{"d_mlp": 1024, "norm_eps": 1e-06, "init_std_down": 0.0041, "beta2": 0.99, "weight_decay": 0.06, "schedule": "cos", "seq_len": 1024, "doc_mask": true}
MLP neurons of a small language model. Each row is named by its layer, matrix (up: input weights) and neuron, and shows model dimensions 96-191. Each number is 50 + 15 x the weight over its row's rms, rounded and kept within 0 to 99.
After each neuron's rows, "fires in" lists the words (lower case) most often at its 100 highest values on Wikipedia text that the model never trained on.

L8.up240:35 78 33 57 46 49 71 48 69 49 70 33 82 43 44 53 37 44 59 65 68 41 40 48 58 36 47 70 53 55 34 43 49 37 44 63 32 53 43 63 67 32 76 61 55 26 60 51 48 49 50 67 50 41 48 25 41 57 58 66 68 42 73 26 39 55 59 38 28 82 60 60 62 59 62 74 61 65 23 52 36 48 15 43 57 78 41 66 35 56 46 53 66 30 45 51
fires in: "as", "even", "him", "which"

L2.up865:55 26 21 29 53 40 52 58 52 59 83 51 53 77 58 53 30 32 67 52 61 42 78 48 62 15 59 76 72 22 35 49 25 47 28 53 27 42 50 53 43 48 34 30 81 40 69 50 54 56 55 29 43 42 60 42 73 32 59 56 52 53 52 47 48 44 59 45 72 54 57 57 44 50 64 63 35 75 61 36 75 54 44 48 47 40 44 67 31 67 56 36 52 34 42 75
fires in: "about", "over", "around", "much", "near", "just"

L2.up140:38 71 38 35 65 45 40 63 64 28 43 51 72 39 59 20 49 51 55 51 49 47 35 50 43 43 36 60 87 60 36 73 40 36 47 25 38 66 66 55 79 15 47 50 68 55 63 36 30 53 57 45 25 47 59 53 39 47 37 60 58 30 52 54 48 29 57 55 76 62 65 30 31 57 27 31 29 57 39 63 66 88 54 46 38 60 38 56 57 65 58 58 51 21 74 53
fires in: "series", "used", "played", "play", "won"

L9.up165:59 51 54 51 74 62 50 79 41 47 52 65 64 40 60 53 58 09 36 39 82 45 28 31 51 45 44 45 46 56 67 37 38 32 57 38 16 53 76 17 50 36 80 51 37 67 51 53 75 53 51 36 06 49 58 55 59 62 73 65 68 88 66 54 56 37 52 57 48 67 62 27 60 45 54 50 42 59 61 61 46 59 55 54 59 31 43 71 37 74 50 31 66 68 33 85
fires in: "railway", "trail", "lluís", "railroad", "oil"

L4.up268:54 68 59 54 54 65 27 61 64 57 76 41 71 31 59 35 38 50 44 40 51 66 67 68 11 46 78 51 79 60 62 59 35 26 75 49 47 60 52 60 57 64 48 80 50 37 64 41 39 35 83 45 43 61 39 36 63 49 47 48 53 69 60 63 36 70 41 38 86 73 68 24 72 40 52 33 15 47 43 69 50 47 71 50 49 35 56 48 47 53 42 42 56 47 76 68
fires in: "or", "career", "species", "kuatunensis", "family", "chordata"

L2.up746:55 34 40 62 55 48 40 62 58 55 47 84 72 92 58 42 47 29 47 36 57 37 26 74 55 40 70 69 54 34 60 29 66 40 79 49 51 52 59 16 71 54 64 68 40 27 77 37 23 52 64 44 36 52 39 76 56 14 43 36 52 39 60 61 49 70 69 50 66 90 52 44 58 56 48 46 08 46 50 38 37 65 75 56 71 63 19 60 50 62 62 21 48 53 60 54
fires in: "it", "for", "western", "plant", "every"

L5.up946:53 43 57 31 66 49 64 72 69 68 28 80 58 65 60 48 62 67 38 26 43 53 66 37 50 45 54 62 51 44 46 51 38 32 49 16 54 39 67 68 61 59 67 34 54 28 58 48 34 54 62 41 27 37 58 47 56 33 58 45 42 99 75 41 44 71 38 57 58 56 41 64 52 65 31 41 28 64 11 34 73 64 78 62 28 48 27 58 67 58 51 41 50 45 48 35
fires in: "people", "or", "men", "personal", "those"

L2.up54:49 49 49 38 66 53 34 70 32 39 78 44 43 64 50 46 65 59 51 44 46 28 46 34 35 61 69 77 76 42 61 61 64 59 46 99 42 45 35 72 59 29 66 63 44 56 42 59 66 60 48 36 59 55 38 38 23 36 28 47 57 68 44 45 56 60 42 54 43 43 38 68 34 70 57 23 21 50 45 41 49 55 76 72 60 60 50 35 50 60 49 72 92 25 57 84
fires in: "international", "final", "organization", "professional", "original"